config.toml
norm_eps = 1e-05
attn_scale = 0.125
decay_fraction = 0.59
decay_shape = "linear"
final_lr_fraction = 0.05
MLP neurons of a small language model. Each row is named by its layer, matrix (up: input weights) and neuron, and shows model dimensions 64-191. Each number is 200 + 20 x the weight over its row's rms, rounded and kept within 0 to 999.
After each neuron's rows, "fires in" lists the words (lower case) most often at its 100 highest values on Wikipedia text that the model never trained on.

L8.up840,189,221,182,190,204,197,196,245,216,189,202,182,211,165,216,219,199,211,202,195,221,170,201,162,212,236,200,199,162,190,188,191,217,197,223,185,210,199,210,205,181,222,207,209,215,194,201,256,193,224,181,209,196,216,173,196,188,187,222,167,196,177,215,196,219,199,228,179,176,183,198,171,202,166,215,224,183,231,195,216,209,165,185,197,241,186,168,191,197,217,232,188,194,229,196,205,205,187,193,209,199,205,179,202,179,233,177,189,176,210,216,185,217,205,177,169,156,167,208,224,196,199,214,196,187,213,218,218
fires in: "and", "software", "so", "woods", "missouri"

L4.up895,175,209,211,233,179,228,198,212,176,211,188,191,217,242,180,206,177,197,225,192,227,166,191,215,212,189,164,202,214,224,213,215,179,186,197,208,191,213,166,174,205,211,215,234,170,179,199,165,192,217,183,193,198,235,187,215,238,211,170,217,188,232,202,218,221,221,205,175,200,204,194,194,187,222,207,187,187,170,211,216,217,184,198,220,211,195,205,210,207,194,193,219,233,159,161,189,178,229,220,203,174,242,173,215,220,197,208,198,229,194,221,199,202,232,179,163,198,201,208,199,180,219,203,194,173,226,187,204
fires in: "college", "school", "students", "university", "men", "warden"

L7.up767,184,192,214,235,195,197,198,186,197,217,211,207,189,206,186,221,210,199,193,189,174,189,193,225,231,171,221,213,180,170,174,186,164,189,210,191,172,220,179,174,186,188,213,222,196,182,156,224,204,197,173,211,191,225,225,215,194,200,217,221,210,181,193,202,198,198,186,224,193,237,175,201,202,190,199,214,176,219,174,182,245,218,224,237,175,207,203,207,196,198,163,188,207,206,194,199,195,177,221,224,231,209,213,222,176,198,199,193,197,185,201,192,209,189,204,151,220,182,168,212,204,216,202,201,222,184,213,183
fires in: "of", "to", "without", "following"

L6.up156,188,232,220,185,203,215,182,195,230,216,199,188,222,198,169,215,195,201,160,206,177,157,224,239,200,196,206,219,195,164,222,216,206,220,173,216,168,216,218,194,193,186,209,192,200,185,187,228,210,164,225,237,194,226,142,252,188,189,206,199,199,212,179,200,222,196,196,164,185,157,223,194,181,182,220,189,214,209,181,200,243,207,181,170,216,192,207,200,164,198,176,184,212,233,186,182,199,214,228,196,188,195,163,195,202,219,212,224,192,240,231,184,220,216,229,174,222,184,167,190,192,174,206,208,216,203,223,199
fires in: "this", "through", "three", "than", "third"

L3.up568,216,214,199,203,183,205,195,242,209,211,196,181,192,230,173,195,191,194,229,217,201,176,220,203,193,215,174,217,209,243,203,194,245,200,215,213,208,175,168,214,222,169,192,149,196,196,219,176,212,237,195,200,164,213,223,192,202,187,229,181,200,211,190,178,208,206,206,178,193,213,191,206,172,219,182,183,207,186,208,175,214,202,196,189,220,182,199,211,238,179,214,252,197,208,198,203,230,182,212,177,187,213,206,198,192,176,186,177,181,204,214,205,248,233,208,186,197,222,224,227,179,235,188,167,193,213,183,186
fires in: "school", "forest", "office"

L4.up43,200,218,202,164,167,212,227,208,218,222,249,170,213,211,242,211,236,212,205,226,188,180,177,198,207,203,173,176,221,187,203,191,195,151,214,170,189,205,191,173,214,155,185,208,184,199,189,205,175,210,198,201,205,201,131,211,206,199,196,194,209,210,203,208,216,178,178,240,178,210,183,221,200,228,202,215,192,190,198,197,200,206,219,191,211,221,236,202,202,207,188,217,193,153,202,186,210,177,198,218,185,205,195,157,178,199,191,223,204,188,213,182,208,206,225,203,183,174,173,198,171,196,190,197,189,200,203,178
fires in: "can", "would", "could", "t", "went"

L3.up173,167,191,232,171,185,254,188,172,213,209,238,188,220,223,177,188,207,205,216,217,210,176,186,209,186,204,191,187,200,219,228,201,181,198,216,165,197,229,199,204,217,186,200,233,158,199,223,205,229,178,232,237,172,172,202,207,226,196,223,204,183,212,205,224,259,168,157,195,196,196,226,192,217,224,216,206,169,217,232,231,218,207,196,177,210,196,173,212,179,220,206,181,209,200,197,213,243,184,201,168,210,205,178,207,190,223,230,200,186,176,182,231,212,198,204,161,169,174,219,189,188,169,225,219,199,204,189,202
fires in: "been", "being", "against", "became", "with", "again"

L3.up746,181,214,169,188,233,183,194,192,191,164,197,200,185,178,202,206,214,213,207,190,192,173,233,202,202,187,193,229,199,175,202,177,190,215,189,165,201,169,217,218,160,234,188,180,221,217,190,189,138,219,188,247,219,210,233,203,154,188,214,231,214,228,217,225,206,191,216,210,167,179,207,216,183,194,195,194,219,223,189,210,196,191,226,205,217,183,224,181,163,236,174,180,199,193,226,194,206,176,191,200,222,181,188,211,219,197,209,158,240,240,200,212,201,203,210,161,178,178,218,179,168,247,194,217,178,178,229,177
fires in: "three", "two", "four", "tennis", "seven"

L3.up57,174,218,238,189,214,229,210,167,259,218,215,230,220,203,180,203,192,222,190,215,219,184,198,192,230,190,193,179,188,215,195,204,174,159,167,206,207,177,202,221,223,212,223,209,184,194,203,201,175,210,212,212,196,218,186,198,208,222,199,208,225,190,205,214,225,209,178,162,142,177,202,230,201,239,178,245,184,191,212,210,178,182,212,177,225,230,235,190,217,196,176,201,198,192,193,141,226,229,175,204,214,223,220,213,173,182,204,188,196,169,209,202,198,234,200,201,164,177,194,212,146,194,173,210,184,216,178,197
fires in: "may", "would", "not", "could", "t", "mayor"

L6.up578,212,202,203,199,201,212,182,181,195,202,224,212,227,209,189,214,188,192,187,213,216,198,248,199,207,175,176,177,187,189,185,230,199,185,215,202,209,207,197,154,177,163,223,227,226,201,211,193,224,195,188,206,183,205,186,176,222,229,213,214,197,176,242,197,208,215,210,209,206,192,168,200,191,216,172,223,165,189,177,186,222,180,197,198,190,154,217,162,184,196,209,184,197,214,139,243,190,203,192,199,188,217,227,222,211,210,194,208,221,196,175,194,209,175,199,189,202,180,185,217,215,164,209,173,195,213,207,201
fires in: "the", "first", "second", "this", "another", "own"

L3.up827,213,243,234,196,187,184,228,208,209,155,201,210,174,207,177,204,188,186,191,177,191,201,226,212,212,203,247,196,177,199,183,234,195,222,209,228,216,197,227,197,177,194,169,188,178,196,217,215,211,192,182,176,217,212,197,171,190,203,175,204,219,198,198,176,218,192,214,203,225,177,201,238,192,181,186,206,187,214,214,195,196,147,189,222,215,206,186,215,209,218,183,180,229,180,193,216,210,237,182,227,191,228,171,188,214,200,201,190,185,195,212,212,198,236,190,184,196,202,152,173,211,219,196,182,163,221,198,195
fires in: "first", "service", "third", "office", "voice"

L8.up439,182,204,203,200,184,167,190,195,202,218,204,188,249,209,235,189,185,194,184,246,209,176,236,194,174,161,176,210,190,198,159,206,190,164,202,171,227,165,188,210,196,195,225,196,186,190,213,181,200,228,213,217,187,176,195,193,209,158,200,216,206,213,212,204,175,228,219,204,182,215,187,203,204,207,194,210,203,202,160,175,190,233,234,220,196,224,197,195,198,166,213,211,204,176,186,191,257,174,228,205,179,178,217,250,201,204,195,199,235,197,187,167,250,201,202,189,199,191,203,198,209,198,189,173,199,169,168,203
fires in: "united", "school", "world", "ohio", "well"

L8.up773,196,237,202,233,218,204,200,172,192,203,205,189,191,193,230,223,173,152,198,190,188,197,203,196,230,185,181,207,155,178,193,202,214,202,184,183,212,213,222,170,194,224,200,183,198,200,230,211,220,225,176,198,199,221,217,183,229,213,208,214,201,218,179,156,210,220,206,217,216,232,173,208,203,181,190,239,154,187,185,190,176,211,180,198,195,196,176,209,197,206,189,150,217,193,177,154,194,188,189,215,193,188,210,175,212,239,193,212,208,214,181,178,178,163,188,185,209,206,202,209,187,222,205,221,216,201,226,206
fires in: "the", "approximately", "which", "appointed", "its"

L8.up730,220,224,245,197,171,210,194,175,197,200,156,212,173,170,178,197,210,190,205,184,222,215,180,202,173,214,214,218,210,162,215,212,193,211,206,188,179,228,162,180,176,206,164,219,193,232,181,198,194,190,167,217,175,215,209,213,219,184,209,195,196,200,195,184,194,208,209,194,220,210,211,218,204,226,182,173,210,201,211,198,208,220,226,225,210,225,176,231,224,211,176,179,193,199,200,184,222,169,204,211,226,205,186,219,203,218,201,213,204,219,206,202,193,186,238,161,188,195,214,225,189,189,233,179,188,243,206,237
fires in: "an", "students", "the", "annual", "another"

L8.up138,170,234,198,188,207,189,197,205,180,190,237,204,203,213,197,176,187,173,210,216,184,215,184,202,217,191,207,157,158,200,151,233,198,210,194,186,208,189,182,201,206,211,191,188,174,209,198,222,215,192,199,235,173,230,191,220,194,229,181,204,193,187,211,182,217,195,213,218,217,205,180,219,191,227,198,242,171,210,183,205,167,198,204,203,182,218,189,205,196,192,193,219,170,184,202,231,191,212,188,212,228,242,219,166,193,193,225,197,205,199,151,164,220,211,208,226,204,220,197,199,190,206,233,167,228,224,234,190
fires in: "the", "several", "some"

L4.up800,199,217,216,216,209,215,187,183,205,200,236,213,188,203,236,195,168,183,226,192,195,203,205,193,221,208,237,160,207,177,198,213,184,196,193,188,185,224,241,212,213,190,186,219,236,240,215,219,214,222,193,226,139,193,247,195,183,216,227,177,209,183,236,188,256,209,187,213,190,191,194,201,181,212,190,207,216,224,215,209,203,231,196,213,207,179,208,165,232,202,224,203,180,185,181,167,208,211,210,199,143,188,193,206,177,226,194,200,196,194,178,191,236,218,216,195,177,207,187,196,197,225,198,217,149,180,213,190
fires in: "many", "of", "role", "one", "dropped"

L6.up512,175,205,204,225,218,207,201,198,209,177,225,225,173,188,178,171,210,211,190,190,227,198,208,196,201,214,182,240,204,203,154,188,208,176,205,210,199,185,214,183,171,187,207,158,175,195,175,210,180,208,163,224,189,235,205,189,217,195,205,207,174,238,211,203,230,224,219,195,202,196,212,189,193,202,211,203,234,186,217,172,191,197,217,216,191,203,213,202,204,175,196,203,207,203,163,174,194,210,201,193,185,240,226,203,214,205,201,201,187,203,210,229,189,243,233,161,164,179,218,218,172,179,227,183,194,183,199,190
fires in: "on", "in", "one", "that"

L4.up619,182,181,215,179,246,193,238,201,193,224,228,215,243,181,165,229,193,186,215,203,190,182,201,205,190,208,227,195,180,172,217,201,223,174,207,179,200,211,173,229,189,211,207,185,198,184,186,206,211,204,216,192,201,204,203,159,171,195,208,210,212,204,221,231,240,214,203,199,210,181,202,175,206,212,175,187,179,222,190,191,180,204,243,190,198,230,169,190,186,227,189,227,209,194,186,197,213,214,186,209,199,189,218,172,224,185,192,197,211,190,222,200,185,177,190,203,165,217,205,216,189,168,180,206,215,216,225,200
fires in: "children", "court", "film", "courts", "child", "celtic"

L7.up846,230,172,212,206,220,217,225,187,232,226,209,167,191,158,172,203,178,150,210,214,190,200,216,193,166,209,206,216,253,204,228,196,212,202,213,193,227,205,217,190,213,227,217,185,218,239,222,199,202,205,190,215,161,186,199,159,220,206,172,205,222,184,204,165,209,222,193,139,171,193,180,184,210,194,198,194,197,187,183,182,168,211,203,230,172,203,195,197,211,203,193,206,244,211,176,189,206,196,195,155,213,210,202,205,179,220,203,205,199,178,225,233,187,210,190,196,175,201,213,226,218,203,196,191,193,243,230,244
fires in: "of", "own", "owl", "owned", "owner", "official"

L8.up35,212,198,184,210,237,217,221,204,190,223,208,196,229,226,226,216,182,162,235,220,188,191,191,198,206,199,192,210,179,177,198,206,204,201,232,208,205,219,220,216,214,189,207,196,203,216,174,206,251,189,191,216,194,195,185,204,197,183,173,195,196,195,178,169,175,221,198,218,190,197,207,215,221,208,173,214,206,205,178,238,224,187,192,197,210,211,182,268,180,208,200,203,216,200,225,206,190,224,181,185,179,187,159,208,182,201,210,210,199,199,175,205,187,192,219,191,164,211,171,223,193,150,184,213,177,206,194,176
fires in: "and", "century", "deputy", "social"

L8.up867,207,197,175,193,201,217,175,211,188,219,203,163,167,192,186,195,152,155,184,207,218,209,201,222,230,181,213,209,206,211,170,205,195,174,218,222,227,171,193,167,189,197,171,165,184,166,202,183,204,218,221,222,255,198,245,205,211,212,208,231,192,186,199,176,204,220,252,200,199,181,189,220,160,234,216,184,210,219,192,184,190,208,187,196,210,250,205,183,233,195,194,194,212,191,234,227,179,209,233,218,182,224,196,189,245,196,210,184,202,172,190,206,202,206,206,154,213,192,194,181,175,183,204,210,229,202,206,218
fires in: "of", "september", "december", "february", "august", "approximately"

L6.up531,205,174,209,203,198,209,222,202,211,214,173,208,184,196,197,201,205,188,222,197,207,162,215,162,213,187,217,169,221,197,196,174,216,196,178,184,196,225,172,188,197,248,191,227,220,220,212,184,193,210,172,205,214,201,218,193,204,206,180,198,213,218,205,195,251,241,209,199,200,228,177,223,184,229,229,182,193,204,191,196,200,180,185,195,195,216,173,214,175,230,224,208,230,174,165,197,232,199,191,187,225,220,201,190,180,196,214,183,174,219,189,212,189,212,186,165,164,227,227,223,193,220,197,166,204,193,199,184
fires in: "of"

L6.up220,223,212,201,235,210,195,213,155,202,217,208,183,179,195,200,220,193,249,198,227,218,200,164,196,193,212,199,218,215,192,190,228,202,195,169,176,185,208,177,179,158,202,182,189,167,209,194,202,169,215,201,209,231,204,200,206,235,197,230,196,207,211,174,183,179,194,167,215,184,200,189,186,196,215,232,217,214,217,183,179,232,216,202,194,159,181,221,182,167,185,225,212,191,187,190,215,195,208,209,217,211,242,199,210,223,167,191,218,181,209,231,204,209,208,167,188,181,180,184,205,166,185,231,203,206,183,194,220
fires in: "on", "to", "one", "by"

L4.up889,211,207,225,155,210,175,183,200,203,226,216,236,178,162,195,215,175,177,189,157,209,185,194,223,170,182,197,212,175,178,178,211,221,191,190,205,230,203,191,162,211,214,235,232,213,229,221,199,189,185,205,223,206,195,236,210,220,204,221,230,186,193,243,166,199,178,187,185,182,165,214,198,165,191,196,223,225,205,191,204,204,190,191,234,215,240,199,168,185,207,199,202,199,216,193,223,235,220,219,207,170,206,210,183,187,198,187,197,191,222,196,217,180,239,208,214,176,180,179,250,195,213,190,212,179,220,215,196
fires in: "two", "three", "one", "japanese", "five", "each"

L4.up324,203,174,199,191,193,197,227,238,196,203,180,201,211,155,202,217,205,200,193,183,176,208,216,216,192,177,185,160,196,162,197,194,221,204,190,188,196,202,200,203,165,180,200,205,224,225,199,187,199,186,219,245,192,199,222,211,189,214,185,238,206,198,185,206,202,184,206,237,192,150,201,185,206,201,195,210,195,219,229,229,184,156,206,191,203,207,207,222,190,207,234,213,202,223,237,236,219,188,196,219,217,172,212,182,183,211,207,193,200,210,209,198,166,182,206,198,201,205,189,209,186,185,192,185,189,200,219,205
fires in: "three", "four", "five", "third", "six"

L6.up567,159,223,198,195,189,195,229,214,203,188,187,175,197,182,210,202,188,178,202,192,189,233,217,232,204,204,211,167,199,227,220,180,194,190,146,196,223,186,152,189,178,219,225,205,171,208,190,205,213,208,183,184,174,199,211,215,194,228,187,199,185,182,204,195,228,197,206,228,233,213,247,225,277,167,195,213,216,217,247,160,228,190,191,219,180,216,175,182,159,192,232,187,215,211,215,222,181,191,206,169,192,170,207,204,215,205,211,227,202,195,211,187,185,256,188,175,218,208,211,222,185,184,208,221,192,181,219,203
fires in: "by", "under", "into", "to", "of"

L6.up16,172,232,204,209,201,214,188,219,212,192,203,182,200,187,196,234,157,194,204,182,185,155,193,188,191,169,217,189,182,197,206,198,203,233,211,155,220,192,191,189,198,201,215,225,193,211,199,212,198,195,208,194,184,221,184,176,210,214,203,202,164,189,182,185,221,213,168,198,203,194,221,193,216,179,209,197,215,234,235,170,195,140,261,210,181,167,200,231,216,187,197,181,211,191,228,197,208,200,191,196,195,198,216,226,182,251,196,196,180,194,229,182,232,175,156,166,155,162,188,143,232,199,214,194,177,217,190,211
fires in: "second", "third", "years", "first", "fellow", "year"

L4.up84,202,197,168,178,223,205,174,242,188,206,215,168,214,159,223,222,199,207,167,197,233,208,217,227,214,201,220,205,172,207,224,169,183,199,200,206,200,172,211,225,206,206,214,225,195,214,205,170,218,196,238,264,190,188,203,172,192,192,187,201,172,223,206,176,200,211,206,186,170,168,170,234,173,192,199,184,235,195,239,207,183,176,227,236,233,182,142,203,196,195,190,213,224,183,203,197,202,192,209,177,215,198,202,220,181,200,202,194,217,221,237,178,203,223,180,164,180,208,218,205,190,192,194,213,199,169,210,211
fires in: "four", "most", "five", "more", "years", "known"

L3.up938,229,188,194,215,223,185,188,223,217,199,170,201,216,181,195,197,192,192,203,201,187,193,199,207,199,207,237,171,216,158,192,161,221,173,220,219,210,194,219,176,199,185,206,200,201,184,191,218,230,211,173,196,207,196,158,204,192,183,214,180,192,216,157,174,195,169,245,214,177,168,190,199,169,247,167,241,195,213,168,195,211,153,193,238,187,231,206,215,183,221,199,190,186,192,247,203,188,219,153,220,180,203,196,205,199,218,197,197,190,195,192,186,225,228,200,182,216,221,199,214,183,204,204,220,168,225,194,169
fires in: "but", "software", "so", "san", "constitutional"

L6.up540,212,209,194,236,202,188,206,204,227,205,235,196,199,184,176,206,184,192,209,193,215,210,192,239,218,189,203,198,204,194,211,203,194,176,170,195,207,231,198,205,199,188,230,213,228,159,209,227,175,204,215,239,208,180,205,220,187,173,187,161,208,217,176,162,204,204,173,213,195,163,210,179,215,201,235,228,214,205,183,221,168,232,168,194,193,185,178,194,184,196,152,197,217,247,220,192,186,230,210,216,221,208,192,214,188,219,227,176,195,171,183,156,198,208,235,193,186,210,203,188,169,152,189,182,216,239,198,201
fires in: "this", "through", "throughout", "that", "while", "pm"

L4.up129,212,180,206,193,169,234,210,174,190,224,211,176,231,197,181,223,184,194,217,211,232,160,189,188,144,184,180,193,176,188,190,213,212,221,207,184,211,207,208,186,203,194,216,208,203,192,220,205,179,189,211,244,204,209,179,170,195,170,218,202,194,186,159,196,203,235,160,188,235,196,222,155,214,230,231,193,197,193,190,218,157,213,222,212,214,200,183,222,196,188,215,178,229,193,216,211,174,184,165,218,230,207,176,213,179,176,245,206,170,202,178,199,189,181,187,179,192,215,219,228,190,175,226,231,195,200,219,163
fires in: "been", "became", "did", "do", "does", "of"

L7.up1021,204,191,226,216,187,230,177,217,225,212,195,207,191,219,181,169,205,205,188,172,164,206,222,192,231,214,181,210,194,184,218,228,175,228,189,205,207,205,178,192,189,209,205,190,146,224,194,207,184,208,200,203,177,229,173,178,209,205,196,224,185,215,241,176,243,196,153,149,202,195,212,216,203,198,178,172,187,202,165,209,169,202,210,224,206,184,219,184,200,200,209,233,178,195,207,238,189,212,180,198,208,200,198,180,256,212,190,218,195,214,224,172,190,199,206,202,165,221,202,211,163,230,194,176,209,221,210,219
fires in: "in", "a", "the", "its", "upper", "s"

L4.up46,193,215,207,206,215,149,162,190,218,196,179,193,194,189,182,200,194,173,185,228,194,161,205,172,208,211,209,177,217,200,184,203,168,220,200,162,186,200,200,181,206,226,175,200,213,176,215,181,212,181,203,193,208,232,167,177,211,197,186,201,187,188,187,243,222,208,224,185,195,215,197,192,209,215,216,181,211,174,167,224,177,158,197,212,158,198,192,203,181,198,211,209,176,185,185,204,221,204,206,204,203,222,195,176,223,165,210,224,153,204,220,210,216,183,209,225,201,193,203,191,205,201,228,162,196,218,199,172
fires in: "august", "april", "march", "of"

L4.up720,197,218,230,173,211,205,214,201,203,179,214,207,200,205,222,194,207,225,216,188,230,180,184,198,198,221,202,203,188,199,200,222,179,188,185,233,212,200,215,204,181,220,185,161,216,199,220,206,218,202,224,216,219,257,212,173,181,197,176,213,214,198,241,182,247,210,212,214,218,213,159,207,204,167,168,222,198,213,210,189,209,176,211,194,189,222,221,191,251,211,195,205,179,157,215,173,219,178,190,156,200,199,211,197,213,211,206,209,181,202,201,190,187,233,182,214,170,179,172,220,194,202,218,209,175,191,221,177
fires in: "about", "one", "without", "each", "keep"

L7.up111,156,233,189,190,187,218,225,209,208,197,187,180,189,204,231,199,163,200,226,200,192,187,222,213,208,179,209,154,199,178,195,198,202,219,198,206,215,156,194,156,208,212,200,246,244,236,211,147,211,205,188,198,188,203,195,198,206,152,180,215,195,186,196,224,216,199,195,214,214,185,175,203,188,217,202,213,223,211,206,198,205,222,230,174,188,238,201,204,193,154,204,198,195,211,183,210,190,207,259,160,179,202,182,195,189,207,192,172,238,195,190,235,212,227,209,208,192,203,192,210,190,172,225,176,154,185,214,181
fires in: "several", "many", "two", "of", "multiple", "four"

L8.up661,204,223,198,192,208,209,197,180,139,215,203,186,193,187,197,194,199,208,221,156,220,207,197,223,214,189,185,170,217,239,166,170,201,210,235,185,222,148,169,209,207,230,196,233,198,251,220,183,168,205,174,171,164,190,209,187,221,218,193,193,186,181,164,173,206,205,206,238,192,221,231,186,195,187,202,231,190,204,188,208,199,181,200,179,197,189,200,200,208,173,201,189,214,217,196,198,193,208,178,171,203,191,214,174,204,222,197,198,225,194,205,198,232,225,197,179,195,218,207,229,165,187,171,192,207,222,185,169
fires in: "by", "between", "among", "into"

L3.up588,192,213,189,206,192,206,201,242,194,200,209,186,184,199,239,204,210,163,209,187,213,195,192,193,185,188,202,226,186,210,200,238,210,189,209,186,213,224,209,208,236,197,181,192,192,169,164,165,193,215,189,235,207,186,201,192,165,185,168,169,205,204,196,219,213,175,199,199,212,221,183,214,209,198,227,205,219,214,200,179,205,150,213,167,196,187,203,188,190,183,182,200,210,206,203,220,219,199,194,215,231,193,187,134,189,179,207,168,220,189,212,199,210,199,227,213,213,231,192,223,170,185,187,198,181,202,228,203
fires in: "this", "west", "championships", "school", "episodes"

L7.up716,220,215,193,204,203,218,229,185,211,201,175,193,205,181,238,210,204,237,201,177,207,183,178,194,169,210,187,208,193,196,226,183,177,163,141,183,191,170,178,188,206,192,179,219,194,194,218,193,189,143,180,205,194,233,198,172,204,210,196,197,204,219,159,206,214,192,201,199,216,201,197,203,218,196,209,166,183,177,221,197,213,186,205,219,217,206,185,256,226,232,187,186,217,179,194,214,206,212,184,181,214,215,180,213,226,203,200,201,198,193,200,230,243,207,175,177,179,190,188,157,207,213,244,147,213,208,155,184
fires in: "and", "following", "before", "by", "of"

L3.up920,159,192,193,224,243,201,177,185,208,186,199,222,189,214,220,193,208,221,217,210,194,179,212,207,190,175,225,188,153,214,171,182,185,216,212,172,183,209,184,184,170,178,182,168,215,206,209,205,228,193,170,228,176,193,228,201,192,218,195,202,179,193,241,212,207,219,191,222,185,195,187,216,200,204,171,225,198,185,194,182,209,235,194,210,185,205,156,207,196,214,200,204,176,222,186,197,190,183,167,185,233,215,207,212,210,206,165,191,190,209,208,235,183,252,157,208,190,229,207,184,166,205,210,222,188,183,205,217
fires in: "the", "one", "its", "your"

L8.up374,219,230,179,184,170,228,197,202,172,207,174,172,219,211,190,212,183,213,189,204,229,187,216,212,183,214,206,174,212,168,214,201,235,177,186,188,200,209,167,196,183,225,162,218,211,199,200,217,189,217,215,197,204,215,209,211,206,257,212,200,178,201,207,193,229,197,179,197,208,205,147,200,197,195,172,188,184,173,229,194,179,198,189,208,196,214,170,223,199,213,227,179,213,225,149,246,216,192,166,187,221,226,184,192,206,218,192,210,203,217,164,186,206,223,198,217,203,181,182,215,205,222,197,199,169,220,227,224
fires in: "they", "was", "an", "the", "of", "most"

L3.up683,230,194,200,199,228,200,192,219,211,234,200,213,209,194,191,190,186,190,178,210,209,220,200,207,177,238,201,174,188,202,174,189,184,162,166,175,257,196,236,215,203,224,209,207,174,212,192,211,181,160,219,199,239,233,225,202,210,207,188,194,168,208,223,178,177,222,218,186,162,219,175,262,225,201,190,200,207,221,223,216,189,210,189,205,160,180,237,201,226,198,194,221,221,177,212,206,234,205,190,180,209,187,203,200,219,206,186,213,213,183,183,189,192,213,146,205,168,235,214,227,184,189,193,207,193,211,227,186
fires in: "about", "guitar", "throughout", "without", "graduating", "awarded"

L3.up170,165,218,204,196,190,193,231,216,234,219,209,247,194,202,235,204,186,186,214,153,210,190,197,179,222,178,205,204,201,189,178,170,204,225,230,184,168,217,189,207,187,210,179,204,205,175,160,219,207,193,204,193,204,165,207,200,204,199,217,206,230,231,203,235,179,211,161,170,242,185,203,190,165,179,205,183,200,247,223,201,237,212,198,201,165,180,176,199,192,208,182,180,193,192,182,168,149,180,200,190,218,170,226,191,204,179,202,218,233,188,219,211,211,189,204,212,224,181,187,209,167,201,241,182,202,184,179,196
fires in: "during", "make", "making"

L4.up425,182,227,185,239,181,194,176,187,218,220,200,214,168,195,198,213,182,183,202,198,215,176,243,210,215,180,218,216,182,227,198,211,189,184,225,207,208,156,192,194,208,217,228,166,196,210,183,203,209,210,185,194,194,193,214,215,191,215,188,198,203,215,185,223,203,186,225,147,197,215,206,195,153,198,224,219,199,209,173,197,175,176,244,235,228,244,202,215,192,226,247,171,226,193,187,188,185,175,225,193,222,186,229,194,208,173,201,145,188,192,226,196,202,199,233,195,236,206,202,193,192,168,240,200,174,210,179,177
fires in: "january", "september", "february", "april", "may"

L4.up521,202,182,214,199,182,243,198,161,207,209,183,234,208,218,198,199,207,210,219,226,161,174,229,189,211,194,189,180,193,218,190,228,207,184,218,166,181,204,216,181,191,207,215,203,188,191,202,197,130,214,191,221,186,185,174,191,201,232,212,184,171,174,211,238,184,197,227,165,223,189,213,195,201,246,211,219,195,169,176,186,210,163,203,216,221,223,202,173,187,195,198,206,225,197,199,186,195,196,173,199,170,167,178,187,257,158,201,210,203,222,200,186,198,184,216,199,211,190,220,175,220,186,255,191,195,218,214,193
fires in: "field", "population", "city", "popular", "linfield", "world"

L8.up343,191,225,159,213,199,184,177,211,201,192,195,216,220,222,194,181,190,198,204,209,229,182,196,181,223,215,148,177,185,211,210,224,218,212,213,182,177,182,176,210,201,255,223,162,223,224,206,227,226,198,200,177,207,183,150,204,188,202,205,211,171,219,191,230,209,211,205,196,221,159,204,165,202,223,201,208,166,194,182,185,203,188,233,171,183,179,160,211,176,226,203,190,169,228,214,219,188,194,229,200,181,238,204,191,208,199,226,214,184,173,166,178,200,207,209,185,191,217,184,221,197,249,210,196,205,199,232,212
fires in: "an", "a", "chromosome", "some", "every"

L3.up120,207,247,209,211,223,210,231,202,211,185,194,221,208,214,212,200,187,227,230,182,176,202,194,185,208,196,235,176,244,180,180,195,232,194,218,223,163,228,177,200,200,200,182,202,227,194,174,191,207,201,209,193,184,215,156,231,234,196,204,198,190,183,210,192,180,215,199,185,195,200,216,216,179,156,193,198,231,199,166,169,243,226,213,180,199,192,172,222,221,190,197,213,170,206,181,205,216,194,201,184,179,214,199,184,214,151,186,211,167,199,175,178,231,190,210,210,151,203,204,191,190,196,232,174,161,214,200,259
fires in: "between", "made", "make", "century"

L8.up204,215,210,194,205,216,212,170,178,178,203,196,227,200,161,197,180,190,186,215,204,204,184,211,171,201,202,214,191,220,180,208,204,232,195,193,209,212,205,167,208,161,239,194,162,172,190,227,172,197,195,164,182,207,176,187,192,214,202,155,204,199,213,170,222,180,215,214,207,237,176,214,168,199,217,207,224,147,229,218,224,234,179,195,181,195,192,199,231,208,214,231,151,207,211,205,179,191,190,220,203,225,212,191,204,208,205,210,190,197,197,177,209,187,179,153,167,170,186,189,225,204,202,196,197,222,188,219,196
fires in: "first", "an", "a", "third", "sir"